{
  "d_model": 192,
  "n_head": 2,
  "n_kv_head": 2,
  "vocab_size": 1537,
  "norm_eps": 1e-05,
  "init_std_qkv": 0.024,
  "init_std_down": 0.00438,
  "optimizer": "muon",
  "lr_mult_qkv": 0.5,
  "grad_clip": 0.5,
  "schedule": "wsd",
  "decay_shape": "sqrt",
  "batch_tokens": [32768, 65536],
  "dataset": "wikipedia_en"
}
MLP neurons of a small language model. Each row is named by its layer, matrix (gate and up: input weights) and neuron, and shows model dimensions 0-191. Each number is 128 + 24 x the weight over its row's rms, rounded and kept within 0 to 255. Numbers have three digits each. A neuron's up and down rows have the sign that makes its largest values positive.
After each neuron's rows, "fires in" lists the words (lower case) most often at its 100 highest values on Wikipedia text that the model never trained on.

L4.gate303:116099127091116176135177156106148146113102147134110076164125106163135112122155130119095120117130134099091149135138088105114115143147090094169123151130149120110119118199135102162135140126141140092179112122141120101142168162180121101156088107103155119111164087136133136133120099140129142158134112146159103118112146169150105131130169132117169152124134117107120146145155133153119145116087134141146147087147155097173123111179094173101147104113105118131124127100104153112140110123161118123139094165112142121120085100132101094141144100101127138094111162140102132167140101117117119164
L4.up303:125121090175137142128112146144144129121111122136084100094103134142139139123134144106114152141091099131147105140145138145121186148128143140171128110094145108138151100163162127130101112104121141134082099146129138104124136112151060130170136093137114120109147115116101088116136181109136136136125134160119090133109117126131172151110133156108118096127099137128121144163164107088091125146124138125128131125173071106174140161164110115071167172147152107107158139136132136135121138118144122130131150117151140131107134118175141099134157133129133177130071182119125112116136090079159087083
fires in: "to", "also", "by", "took"

L4.gate43:110132134115126103086113158153132139111109141099113114072120098148109136124113136117181094131113144146149118146106079122155122102132136176101103121139183086110122168113134126163104130096109107163111131130128108167110163118113178094148122147126173116090122120161099110157105132130144135151148108129152098128147133097142122124193148156134130131150103089141110188116119162100125113119162142118131136103102130116129106169137156121152093093154117136189180129119123088153109102101119150154116079123144091120160152107100125121089152115145129137162152117125137112102143113131098145165
L4.up43:065126102143188126180128129121169124071119154111145101151099139111121120145092127119134135198078115083141151133101116115147119128167127128111098088157126094142145085119130102150148138120170108142125122130107099128151164154120141117113118135121163105119140115122097193142145115150140080110153157164119157141126128160161153133140129154125086156144177170124119128134105134122115100098165142154117123113100134092103125138127121099130102130127138132061116106137149113177139083123111151124120135078157108154133146124099094141094147117150142153127149111114124099139142120124114138141
fires in: "as", "the", "a", "because", "for", "after"

L4.gate198:108145106132125140103088154137107153106115141106140158119129129136119133070116111101086128098143136103124078144166129136103109146123119143094138141095124124140149104141124178152155118153146187121158114093113135060107144140146062142152081127114159150141142141145124100150121174079156105137120107136165126131132118114092108126139141156146114142165115112116145140160124103096181172133154138134132095107160126115153176130084096102106129095113133109117156166155153125106135152113083115141132096149102159134136112113128128129134120052158130135146097133148159118115135155151136156129
L4.up198:121153077130128113154123150176123114063147138121107122130132163124172110163114141107116140088151122127144108159155159113077127126132110143099105111114123112137113104142129138164173121123156084128147109084117135128146146097139071106126134151119126142162144075134124179149119186133148128095125150133144093147139116110085146137134155131110139140106155120086127158161112124115167163140103142142133139108116109108108170159132125139072145106063137122155138164161108097111153141133142127107108139140124149148080110129099125092125099145142128085173110152142115106086157112147117134160
fires in: "or", "original", "order", "originally", "orbital"

L12.gate54:160112121077145063131153126105126173140114164151116108090144156124108159093110104121171147136146138107142140147132136097127152124093134137114131118068140133135115136145142159136145135170090153089141099109147112107092167140131123131112096115128141140131087111133202139140094096124143131066089088131139141135081089130136105144146112127108123097167167105106148120127138136133164125121117116136090159107134154092119102146133135159100117144109100142128183156125135146108161156088132154130090086112115134138110108175115136174130121097145107113147118117123110113132147147178135136122
L12.up54:098153105140136118103112132123131131058146155117104106138109111134137148143175146120116124115136154144118105143149178112107115137173152131128110112124096104119103127137095134097118094070119118141123126134064110107104147114093108140155127083124168088139120149158128067100144192116100126174111131138171110109124117134141155112115110166184140113120128107125135123109133150149186109132156128118153131136151197123111144151139115141156165145116101124112186140109104146125107146137091121134111090159141154163137189117121147097131125131151106120098158135115140117140121120121091141147
fires in: "and", "or", "original", "originally"

L7.gate153:126155088121155174149155125129154103126151128093122109160131111106123170169154136134159149138174138096141106111167129130127129131120121159142111127119128087119108165122102151111132072143175143152124127116094115181127147077164126116051109157116095117127158132159143106135093161134129136116162118112150152097131082144150072154110110108144154130126132154117096168096148116121131136134124150147131128074137146120172131146151104146122130112114151122138150134150120136099141128121131108137099081135142128169125133132112116098119131154095076100116148097142125112126098108048107116104
L7.up153:142149109146104132142143135146122138122136149158118150139101137101101157098146136122118119140109117096122113144121142098111146147126129173103103113114160163133114082124117112155104091118106128110089105154129133178141119096137036099131109092108080134152100122161126138164127110120128074119163144114136116151139151123149107140113122139121115132150155091127107127117120101133160147106175165178106138131128114079107143095148140162082186144141101087141144128144156143154139161108158133141152121087157126164097103133158113162125118086127117154117147144120119152172123125068140155093
fires in: "to", "zealand", "into", "lanka", "joined"

L12.gate124:154118121159152145098104116157152161109212075124136119138126119127151127134154112154100164117150177136121096158135106093125135122109160152104150132151129169120084196135116154152159114089145117140101144064148113139126112105104148143183117144092105131113144112162120128163146118150098113099139100118110122131147132121157154109142137130117167124108138137126176127125157071145112127093109133149169122141100143092156114125156116101104125128103099120127096117099121149138152102098130158125160106121157136091114171110100146098119105119125104147126170124149166124090122096122115109129
L12.up124:108116121105109108145100120101134145125118148131108154112077113073160131104080155177126118141109163166142093131121108132135115124149103137147107110130185112096097141083106098130058146122157131132159104156089127101164135120099133111147105117158125153148137135118160150127158093116196152154136139114132132121140122155105151130178094142122116138111127166145105152098114156133152122129138097144117150137155121094155100095140175103152131116165111195147097083134087118110134141120139112104134122151139129134123167134131136129113113132133120123159166187090115110150114115098108111149
fires in: "wrote", "went", "utc", "claimed", "closed", "up"

L7.gate66:135086127158106147148111164132103139100156083127132172138119092112148158126117129166147166209124128159137129132119145125111128124142113116126133132121167131076114136111116153140152143120120119143128091130145126124103109136132149096100090097070141132136102120122097135133092089088168134117114145135099138145109112161173115122099141082114094165117096125082122129133084141118128127102134127127130167135149095154090146117157117116127142094100150119174114132142149106129102137135137131154167169129109079124127118080072155145138150124121131153139133169161121127111094175154180149151
L7.up66:142127133125129151164146141126152129118122117076144153127096103109151108132118126143174134185136154116138139150136130099105202139166127127116107132168132100100114091118082157123143083132146107098130090111137138110190140156138146130155113125109128125116152093086116115115118132139150109118148115108101162140113142109113119141156145125125110147126097149143067151144123120127080122122121095113101136131170126133163126108150123163145135123121180118105147100122149127127085147127108119173122100096083122121121105153101172088130100115096130142147163099139172141176180076150102157136
fires in: "to", "for", "beijing", "began"

L4.gate290:156107138152133098118161117127130113128114141143141115132148147137128143176141175153121159134131150109116132109118126122157082146122149144065076159089140101096139109144078113122078125137174136095100136176110100154099145133121122126098092099092167112124175125071105133151115138118134105139137139185149089120164125110144107128127130100129113155138106146111151133155134093130116154164068138108161127131115102136159111130099153120175132108128145130168113158106115119137112141146136132164117113142134118117138128161100139127103109084120095172128202153149086136121147135140100128107
L4.up290:134139122127092103145136111150145140130144127146187132124107144117126110173146178142170131153147122121065144120135128103132091148110108122107094154151138053061093135112099156096133120096156105128106107162106102133113165098104128096117118091071126116155178115106110107112102123124101127118154150113161126109171161126147136145113137153145093156146117093117136140138151107150117147136082129108170138098142167129136140121106127187137117126132129154148131142128102131137148104128109146149131121131107115102128075141110126120114106110147113131160190147179168115112133103142146133159
fires in: "in", "international"

L9.gate268:096118120152131098148115128087148121114143119159116107117145105144128145153149113129107133106096138128146140121122131113130124130135119132141170153119106103116168109130147108102129122084133151120144100120137177143134089149110129126156100177088131169116092099132104128113129124153114098084119151127134108159124160142091169129128176125150116128133083139162084141142133099163159128169105083163146107087123138137130117120100133127119061121141146092186114152125124103123114146137108102172134130133163153178143086128137156113092146167167108144145164091130174166119120094062126102125
L9.up268:145108118106096129135106125132120137161165165144116131174149076133087155162123157135133087163148153090107147137162124084124126081157070147115135126172112164119107132128110116124111106127146095106078156158114096174119128118139084159138120143104151107120112133147137140103098125116160125087119142116095118140114118118164123156106117093120133129143123132109102136084123123102162142128148127172147128160119138173133092086111091120127148142168178147139116062116166084133122155153162101132088154108145132136123129111127139125132123161108117154152157125116124128122176137087153136157
fires in: "for", "to", "against", "released", "defensive", "after"

L12.gate227:160114133112128119156127112092115122127111121111174111129135120144096179120113142152101175137056141125133104078097120128108130120148147154143152132122089173118134140138148106107123125131103103116129143136133110142145112146072126152162099096143153154105110098143161136126168161133115125106140095115119151135109138145202139129103080143108148143107100134144151127172102109127164151115125167112144087070144128119125097104120139170143140161089092173076105108118129165109169118116165105124133130196126134121102140135139130126114094121110121127138122137086160127146143151174136122132
L12.up227:062117130124150108150157117140157147092128178148112136118097131143107134104131133130148139120137129117155160114124136088146136141158134116159141147133132159178128145142124119102079105107142138134098148137108117127087120100176112131126099121173134130142123095091102185168107118133110141122121122132118090138120124101097139153146097144116134160092110166108095148082103153150102158132199147141097129165112108118128159106126180149089111093122107116138143143077185155104143085090121120159128118141157129104126103134138141110115094108148128162117096153158095142125107166157115109116
fires in: "the", "to", "goals", "hospital"

L6.gate224:156103120122202162116172126125101139127104140157105071139163137127151100114170121128136137203107123129127118104134138124147102117148131110088135110136146160163140117114151119110097149143121107138124130113110135105116092130065136152092104066095082104185113127114139145113169141106142111168072137132114164140100160129140112133132140154131120124131117112102126112149122170169130137090145135128124118103133096129088098165144142112157096126145169125121116097109102117124141154108105118098113129105109162120137146122132119165113129139148168173165071120114140114125092164119129114121
L6.up224:137113114149145113119141158197130128084054122127078142163122128129134133150123109144101102120155169144134121153139053100139148163135152167122172172143163086143133127078083130122117111133099135098110094139121114130141149140123136114162140167123128146110162139132120105089151113142133081155108126141126125146116131151128117108134091148141138104126136118134133133132120119111145103098125127164105102128111157148137126107126144134099089097121109115092166129118174143147180114136111140167173084101113127103099131112130110148120144124146167162060123139132136170177104135115129147133
fires in: "a", "summer", "higher", "largest", "formal", "primary"

L6.gate190:126095117122128080125173094094121129126108106189126157156095107171114125146130115144106086133140125144117138122151142098137130144091130137095165136127119133140120117166089074115129151090146163121129150098139177111152089136134129130074109142131105159073121152115131127107096142136189125140103153136164156147133112161145121130165091113087090157115162117090080136115184154099140149159149124168141114113101138146155139121132123139156138157133132146125125099131109136089068121122131135140164121140096138165132096106118120131140107128110146148143152147146106116170103115099156132097
L6.up190:134138128134140107136134153131095125107121132080105135122101056142087130128179100125148140131094140113113103114129114138113137091188129142068156177084133109155154125106143137171147075138131094134135129151153100123143138160145156133126141145130138098110134115132158093135167136188154149114112108147128095108105122136133128094114138156144136135172123186145142127114130122149119116166080117140127135114125096115115109116154143152147104112084093149101170134132164139118101093123152102133107094140124164080152107114165105107149133159124172109170122136162145141132096115133106168134
fires in: "de", "death", "deep", "defence", "debut", "degree"

L12.gate280:100095147082121140162111130141126107097131151161101134137092139147153154119141138110153115146124144117141120116113129104100126132136129096120127140114150102149116110107126113140109163086097141125139135130088069089108135146121127143169117122172106172144110109121117180106078145111145121147094165142186129132116147077103142150136190137102142126106132089115149126162122139113162125116119136162156158111119101090139083102118163118160130109127155146138143096099088083144113135092096118117125079145142115139163125135149144097100127170175121161163148125116187132113090118108135155134
L12.up280:116108124148131102166117102116151125150149150155159153120145132137142130104114159111174118090160107146108151111091168171151123150139149124128121122131152121132128147113120114119120132125087139121178096127060122118104108124146122092139145148128088130105127164105090087107069168101104111155154129129152112096132101130128124128139158169164102121171146086124110114105168168105118104139142092138103145149129091172136124105146113146117165137116146075175141107098119119111103139132121137126093129148121148139110117106130151095093124184148116119118117085107142070140112103138136189140
fires in: "with", "to", "old", "you", "various"

L8.gate42:088110129116112099162121103134128122115133096156145128127149137158137152148157145112109205138140134144128103138097099083154187095122099124130097140145108141120156111083156100156081101145131105114168112148166144119119106132135149103110087080124195134126103127117145054102159135155142102128134127134128136145124145113122140134115089111169103123114135140128112150139135116079144136121137146129088116123112095168087128121135113109160168138145142186130129137148116108162120167149148117112120150107147140156111133114100106142077105112108144163110144125142125118137101177131150184137
L8.up42:106125125107104132181159129130129129141113086110080134108102125112148147139128133175153158114116110088123100133093121092135144121120144105127129093111188155088114093136102142109066089121135123105151141112148160180123103106135135144088089106097134184141099124127117162125142086171162121164106157104102134118135113138139129140151158104128073146164131122140125141136106100115127117100119134130156123124185138097137098105121109152158104148113139164139129120159190128130103154163133118094108154144104136152125136154128152160125125113123110141108123189142158139126128141086162105160
fires in: "however", "while", "helping", "hispanic", "though"

L4.gate21:147118078162091131123108074123124154132164155104127115132124162095154105123094120130143100128137100132138112131083100163155114122111149160135122165129147143145081132138143159118128141118130088154107143138127093164130164122122109170172160109183157117161111121126151130096094136113156142138112121088131124117090124108107141125171141177077139130126132123134194133112151170144092157130166100127121098105107109138133090161107159117124109117157162137112125138098100138104131136154144138133091123159096136139157119146126163099098106131168137132093167128090115104089106102134107161163
L4.up21:104166117148119124091114138127111171147130134134114158166141098115107101108114154123103152139110140146118122131090120154154128097114105107114126167148145164171119088084093130085144159108107107107147109145133102085108129095142109130117108162173112109139093136120145175106137118105145088162117117121120105137136104143124138117128136136129127126156145136139146154147104111155156133109116140163152123083078109145094116160124082170147115131111132140146174116105138078059163135128112133136145193191113099140175145119177150116121093122155132136145149143154116115124117159104164139112
fires in: "black", "got", "given", "while", "white"

L3.gate344:123115124130120116153169168089120111121114110113171130114112127110121082154133131142167138142154111160100165125120112095166139126141134146084091179125161123120096139095138153108145158074149136087109159108140161140105137117087111098142122125095130126117176126100127115163119123107110120186146149158174112163107063151132109122121155130100093136123095122112166133147145143142092136106076165156113143116139104146174153167139087103130079093166129135134103149121145146090122119130160156091150100099121130161151134116120110121091135086119136131141121140124129128127113145161139127104
L3.up344:123140145116128090090137136116138084134122107109158105137163099115149095130117098130178118139119140100118140141159127091129163106154095094089093156164115117127138141137104136111164166108147144100114119073113157087088136127105105128089166107080137147156142103140070120129146135101128117149148126146179105156115168157116126144143132120131118189127130144138116135148174167124159157142113164176087102106160111126136130134125138120113074112142137123127138132118131082112169121102123185123145131125115118106144120131122115152136100082133130092121153132110115159144120143159087161083
fires in: "in"

L6.gate133:166115102103159103160185137136115100148110129121151126145128090161126110136125132140135075138177138116136132162149128142155141123108129155135129107131111153119139153146143156135164113104131129144086124145133127161142074121134118153113132114107164080103074161132163104107140134123109149122117124106098072122136115102143111149101135157098116108161140136115093124144141181154116166076172175122150098119145146112176111114118074123115123173109099132114130147161059137106098123075128128117135131173183149144104125113128088128098117123135129111161141129160128133110108106128144128112
L6.up133:126119099117143079093154118133150118123085118140164091125121124111184133142162086140089145134148137094136123139117122102142167153092160135088135134161116163136102147140155175149187052113111133122124086143159131156131130106144158121102138124133123116111090124113167134119148104116086131080150164116171130107149118106172134143119125153139131114139120151114123130122121170137121161088149130131148105153145143135135149121082104137131137148125147145144139169099117147120104134117096139134121178095153162139124111117122158150174136124087087119102104139147113083077106135138119092168
fires in: "is"

L6.gate28:143126154166147095147112126131133092117138126158099117120118109111115116156129136128151160125143085127124090098119141127128174101115148110139151120108146114112113122168122152138088121148134114111120126158095095141086102110154119102132150114135108149147159141135165118179094139161125081120144155152132140119130178098108103137099110145112130152118139141141121137127169117140158117118089121149151180139151118085097151144131132139132157143110138122144155121103142133096159173106148143139108167122161108125083097109118097194051099145164118152139065136128112119131105144091172066123
L6.up28:159141143164113165117115096108098121093153101144135124125151096114119126151155149127140128160149103136122114117158144144122107140127120130120142161126084086104119170130141163140113109091136093102134177122184136092141139137125105104114094080144057166141166160150112114146097120089133125132117168154152154133126139124121137119083113109100061134102159130140150154182140154102120130097118180101167151142131106123127159104106159093141132114111138108140151139122114139093141128118099136083149175103082133167106123133107108146161125130121101169133121130160132140144121105086106128129
fires in: "in", "of", "central", "madonna", "smith", "submarine"

L12.gate200:145117130136133063120104170131133117173150153148139094119156147132123133131099123118156170142119100102149105179150138120114106133140087102168121176160153153116146125110122128112191110108111128145118131147125060104131118144133114093117157070141100132100079145119120161143135177128182152166143109094107116188156102106112108122110179130121110137123163099116129111126123175116116118120095107114148159139135120085151127099143129124124148111129103117125115120122109131168137119138122144123102102141135084168109153104148166123123132099090143142118138126105101121116136179117111174103
L12.up200:118114112125130117115111118103135129165154117100137080134132121151145182133108151069124094162156113093129117136123126132111146146119153113124128187109149161161131160131107116123160115112100150141102122140061126131159098111187101163161148149126101126142113142143109134099104129154104149116178099137138115137140126093135101138115153133136102117117115096089109125121085116131147152123131147112131103103162100141209117079166078136118169118135152137114148108108145116123111129155150152158105142154129168172164147072141100159113127137095109113119151114094127098144114123158148106132
fires in: "can", "is", "are", "have", "has"

L3.gate304:132119133109134160121116142111167135157120142142146104176119117085117145119161135135171121108117122119126098129124106122172102116129136136173125124160133129129122120134127150102140109123094136102118118111087124142137157167135154127101106092112116065179129165122141141119180124100099166113118141117131104139115154145110130149125135157159153159116111089083110111161089167141114122139160161113085095120135133151068122117120136154168080105105115096126111127101095115140155121140088116121098116182128145150171097162109181170160153100174121137116133130125085117162100100104124124114
L3.up304:130118124131124137122117186131170140125138135114171130175102146087135118163158136143145111089121156146165101106097096123147111148135115142179099120127148108128155141113128143126138096120103127084110148142121127133136170185130107099125130063117159100133109151111130101081137159109149144122107146124172078193137120123119144137147132137151102155115117114097100119145113112140130106101152152113091109116128102152089121144153147146120124114130110133136155147149143115120126083085092148148098115170091154167113098160095151150134132118122136177124140146119120074144126128078150173088
fires in: "part", "remained", "party", "particularly", "remains"

L12.gate176:144102140109093123146097149116131113137152126139149146113129165116106150188143199131085114096114145135168117123103121139134117136171159126147131104137150105119096142134176123165120125070139166117126102114114132088124114100139129084120109121132110119084127164141110122095111133135120118135118109145122115138131150090104132116112139163141182103129117132093134122133125138152088103149103111132142080143161139098111113122158128177103147124121119178104154087142093135166141128162163147146176135114101127154204092112120109146115068110116130119090140138133090121147105116158153135161
L12.up176:130116148114134155127135129149134130148159133129130130127122151116093174151146158149067123127137104112087130163150121116121118077136133097157143152119146129099101140100137111132133142125128101148107112095105149126095136093139086134127128106139151133092144145106108110142076099133149109138142062125143135165146124143138073109103100116151136103135130114083123140124184152123141108132091096131123130148117136133192109109190116135140142163145138154133159075124096132106115124146168144156144082166113190127114097149134140099142150141147153125130142183107121089092141079147138139167
fires in: "not", "can", "to", "also", "would", "cannot"

L12.gate150:139080156104132128093143158156124127123105136078153095127161166099099146094104120132077172171121151107135114110123112112157109110142125155124122113144098104152109152164127144126106108189116132069112122138141132161099158157124156123134105146165087109148152139140150155129120118141114141103159147147109113116117132098094162158124136158135116133132083136113136149145186118138088108116100135166135189125141135135145109154076096104139157119111119179086145129119156086101131094109129126105125127109134121150121154121106104143137114130139130168125156148173166127129174087154148123113
L12.up150:128140122135111122130112106116090137121119147087117138139102149111145153114133130142105131153166159110149134123091146085140114131138094102121121125148142113115133190126141074129148094154149140138142100135157175086079176100199146110109159108120142110114141121143127178121126146140139127141178146140091127153136089122156146107124159111125119155108149114122167118177119127111099148095093146171109124129133179119105110163110129105164121087112124103125172112109174105118107146137134104123121125104133093144133104113104149101134161129106117161145164111194144122083126083140109139151
fires in: "at", "in"

L7.gate93:158122127076135179128126101148146127121146123145119112151126103136110171141153167122113100127148122120102087105111140111142137100155139142122097116224148117141116132075121095153117125126158114107092128109120122155135146132085146142132125122082115124161120099152126099104142141144136129165130171136091155090118113121183146127136125107086109118166113100106147150109119149130134143106177104098159145118111118101150144120147110107140089064108117150125103119150137109171064184139159139135130105129087112133132113089141157119160113126106092145136097136144137150143167135151130137104
L7.up93:139120090137116116111117120109137134116123155107115127118083072144136128131079130148109138128152141145114100118116141146111138140177094138121114121175110081104126151155106085113133108124147135122138141133132063147075118174127108172140121128129121143128139166110129145124145103125125145148123152174142129090116187158176116147103133132111132138096152104146092108116129129132106143113140121154076155055162131118109105084152113085170108128127165158110092088121140127132109112133154151147085101135142156109124132102175165130146160163125143150158099155130154166162147115147136149110
fires in: "the", "for"

L3.gate270:160142145107126094142158162125151078139127121144134163200127165106088149155141164183115130143100125113110153088161143108161126114117139110152100079103126105068121137114105133113124113152076152138151129097132083133131127143147136140133141100102139096126128150123181132144123169119091085121147144123120121112127138130134079155115163120124130156141125069115096156133095105167109180133133141121142145102142148162082135125182142151165135110091124109152118114104140152131153149120151105157096143122097143136127137091123129118129087121166113133125136105110090126121133118089117104155
L3.up270:149139143083125115149143135136175072142113117153125155188126137124120165143161137155110112138097125089141143088163104098172144140120135103121115111120142117117143131138130130108136127137063130152120170131122131116073118166125131144154119060125121087136131164119143140149116158109100065080160128119129118144146122160119085160111160094117118144160097096113123136121110113140137138135122149093135161102141135136091172139193121150155121114113143127138118127104139150113172145128165132144145125087134145120136130097154158125148069120144134142119138130116061080141135151105132126139
fires in: "international", "national", "hard", "ward", "constitutional"

L3.gate160:126159198154104148152104120135176083125126152138109127136172127105163176101115166155103155170137156153092101130086085150139149135104098156125115142133108084136138147130106119142154109150120132124150141111161127164157102107138124097112130133137135065156133151114141144142140104137121140075115121160155118123145132122110109170083126161125125147122102123125104155157093101146161142125147125112112112125141082154159142070135109154074050089155129126120140133125120110096080134133112160148152117144147101139104094132163094155134114121128132150135133122137144109130132146139116110136
L3.up160:136140118138088127149154126167139130151129126197108116088133089138132175116102144126147136125077118140125110114134070150133146115125181160128103132142123087090155159114145110133127127093132092115144150125106125147127126126138113120123117103136138133116117176120138142158132113115109139122103151150156129089093087124132144134127147158130091146060093136123145159130110157147171127108152113103141127124120115124119120138142140159086109111149139142070178175123131083131121147079092143156111109136108162112088136173139114170111125133110156155093158110121148130111137194141113181140
fires in: "the", "s", "a", "in", "to", "worship"

L3.gate45:118150161106119128158115123117130130107148145120148121130163158107129103117182105155138116123144177129136148129106126109144152167119127144130143136095119119062100146155038175117124160116158138113141140101073115133123152138104142112149145104144100101138114124074145124112118157161142091120106132101110100150123132167107106105170188121172115119166131131124126136167150137155116101116109140099140112096103143136124139188146165135125131092141114116136112121089140092155143139105125098101133069137102144109124126143117135092151129136146121146123136154134131112106191130154121072142
L3.up45:117130129086111122155151124139119138120135103123149143148168151124137088130159081141119131120108166158112135088123119131107166140113139129158149125094104116056097139157077134140104134096140116090148148085107149103139136127087145120105126105132125098109112096112119121120121184135162111096129134116133117192121128175139129140179148140143137109168141145113150114110134107160142148111114113152166108111109142156120152181146121111126116052092151127126145072090155149160142109138117144129139114148129139093134079172104132113129137157144166151105132128128131109118180147150120092142
fires in: "part", "well", "particularly", "parts", "war"

L6.gate67:146095121092145138097119124083094101126146168149129122121151139142147111128113122095147117139142132154120134138169098141127131155120166166160081109155156147087139161120116152126124111136100120108136137090124097147146107130164085116167112134182115098099089125144138103118114169136112144110141127109141175090148179107133165136091138141139136147125112085118116157089118139175124121130139137138187122094141160159165123126110125094148109077143116117109107113088117107138122122075131104127138143120160070149125136128154103110089094116157179113140119135145143147120194102127122116131
L6.up67:178070102148151122110122143077088142110092133116126113163134160108182114116145130112150090117149137150115149125108084149138191130139168145161087128149129123109137122112137136158149126111101153143131115131128085163162099122140093141170123132108167067123106124148177126097097143144089153113094113133155136135127158095136116114098128118120133132144154103116126137119107159137100122115128138149174140133118137157169102154108117090136128071107123163112113136103165126117129112107111134148175128115178134183130153098104133134090127134153155124140117131127131119068140109105140104146
fires in: "became", "become", "remained", "is", "remain", "remains"

L6.gate291:122137118122133139146146109108114151101117150155111102100131142107149131163109168142184123166126151132100090117184123123129113128117123126145153125116162107115150110156125079134126146098125112115103127127136105103120137161118131144128076141086130165149083092133120144100100156135131081137127110153162122166105114114113111129133145097120128118137108181117163145161115176131177189174159133129080141078075103112127131121105141135148125123112150133132126102104121133120173093143100132147101079112125143129159142121128156133162100113124144114138157147177113088100093172101121079117
L6.up291:111151108124081136165144144137115088121132159089129100147169156097154141141130134112093117116166123114141083115137137143117126145126089139148155127130167150112162149163160125112126149159160117125133163145124062095115155130126125114121167124162106094139121147147170133089148079160161144104127110143155124134109082105176127156094153115113114109125139138124156175117106164139145152152179141119166154126112126128133100141136091091059138124119133148127111121138136116136116124073102158120094154149158128137146135106086093095136096138107141133126100171109111110102079106118151122125
fires in: "to", "include", "includes", "across", "of"

L8.gate160:123092120129157140123113121124133122117125131125139099141132073123135132142103166110126143163107166114112090124116124120086133103136138115123107119117137105116162145150170123123118171131104128132152084168139117127125132092083130134149124110135114190132132127125124103118186143172126128122128123133098142145089127156126111149090152111064155141157090105151136142139168157151131175121102093158086140115086137126170101136115092189163127120113125096110169136100098078157156117161111150128142059104165159145140134130133154125109089172126134123095124119171142131105119157102128114122
L8.up160:091124187126107116138110135072158114112130147123114135164104118100161137122161171124131115164135121193119134137134139125108118156118105153136107081146114111160125142115102115154125139145142099108121137135141146128100165114113120126161123119150078081088164150179154159089091130131089132118130080140112097105108089111136161100084143109155143147109173156114144127163116122097130152155099149161129137143100123142156146171100110144148141117078137125084134108113112124110132155117103131146096114110123158121154148081127114058125140145154111155140133133112141122162122115087153121105
fires in: "of", "to", "on"

L12.gate0:149124103149090126160143142128123149132149128169097129127159103120096184125080100104110116105121160117161133130103134132145107082108105100112103147078115114138136126130157111145112100109117130205136133131141117123093104107129157184077106147155106139113128132135134189141128126121102149128100114129111106138143091114102159177110126149144191094134139110111137123155135162133101185149145166121089118135086135126101091112136107144140153139082094134140089144141108135142129122104117124138102135119137095102100116128124128129102147151143114156159121212158142132137126163140129136150
L12.up0:113132113124133161157095154111155114160104126180154147146111130124160126154153112152134148113131112107159136079131140149126147122175121114169128127114116096101143116138148114133151131089132139120136124165140166167113136113155105125083146127088116135115134125172119111114162166130126165149073100152160143133127095096177146122158076126099119074123171145141141125142110130120145138161143117127095116094100118090111121141093180143100073105118133064125130145117162165131085139152144103096114085133074162128152138106115127113134154119114134140148124111108122132107086097119122165140
fires in: "third", "those", "the", "though", "thing"

L4.gate77:105172102124144074102094147161121091130111160116122091129172139147085173091098136153103142123131125176090124126156111138128134133132097117124127132118146084129107128158110140165133140138104131107110101090156117159117125175106128094126167138093157136144150151068144124144128130122127152161153124159119149103142125132117148146185173116143156172115102163107153111135138164114087130139124136133093125151138086124179139129124139166087106117123119136153131135102110144113095119156082146160120122116117144121111082084128132116110155140145127172150101112094123147175168115103122153110
L4.up77:074090153139114149161144103132167144100126152112132124155125079076130158128128098150120133158151136113150110083129094136101106137140125126165131122148120127122131130122124101133144150127168148100133138182120106168109129089121134112115132162143111124153146157139098160140119119116117160097123109184115133134129153132149091130130055139072114087167155100154108124146129111124134077139121097142145124114145121157120106150153144090083111142078135106153124138083104128156095138130109146134142100092105107140126155123153126168144127157125115195090128179151140162123148117155156123127
fires in: "the"

L6.gate198:127091146139120076124083137098124123152119156142108143159126138093138130137131120130140113125143118110147125123130105151178158160135122123145148103108118098140151074154153120170101115173125118140139128132107096111122148101105144122170147105142127127121122100149172153112109137118149111181114114185136131127108143108133136115158173127118126165117087109158095152188132160098112143129159142143117095101146139129084106200181149148107105173097141090110164101095116105125143123138069147132100115115142136133155132084106105131112099129111155127118154147124146137156079114137150148092
L6.up198:129167132131110113097122125107107099140111132156094102156132116077156140148134112149111134119137160136151137078146097078144139169148097151143118132136126138145109128129108091128144187112115126149077101111118114108104061098094123116125105087112116152130113119136116157113118144123099137130120136213125108103096166123125134161159154112160125075129163123133201118140150125120175145173104108132125140112115140147107149139113130128117140126135140094094103164135174144153151117134118110167108110093149108140153141165106142159118098112156108153094143126132163115131101166134144158116
fires in: "the"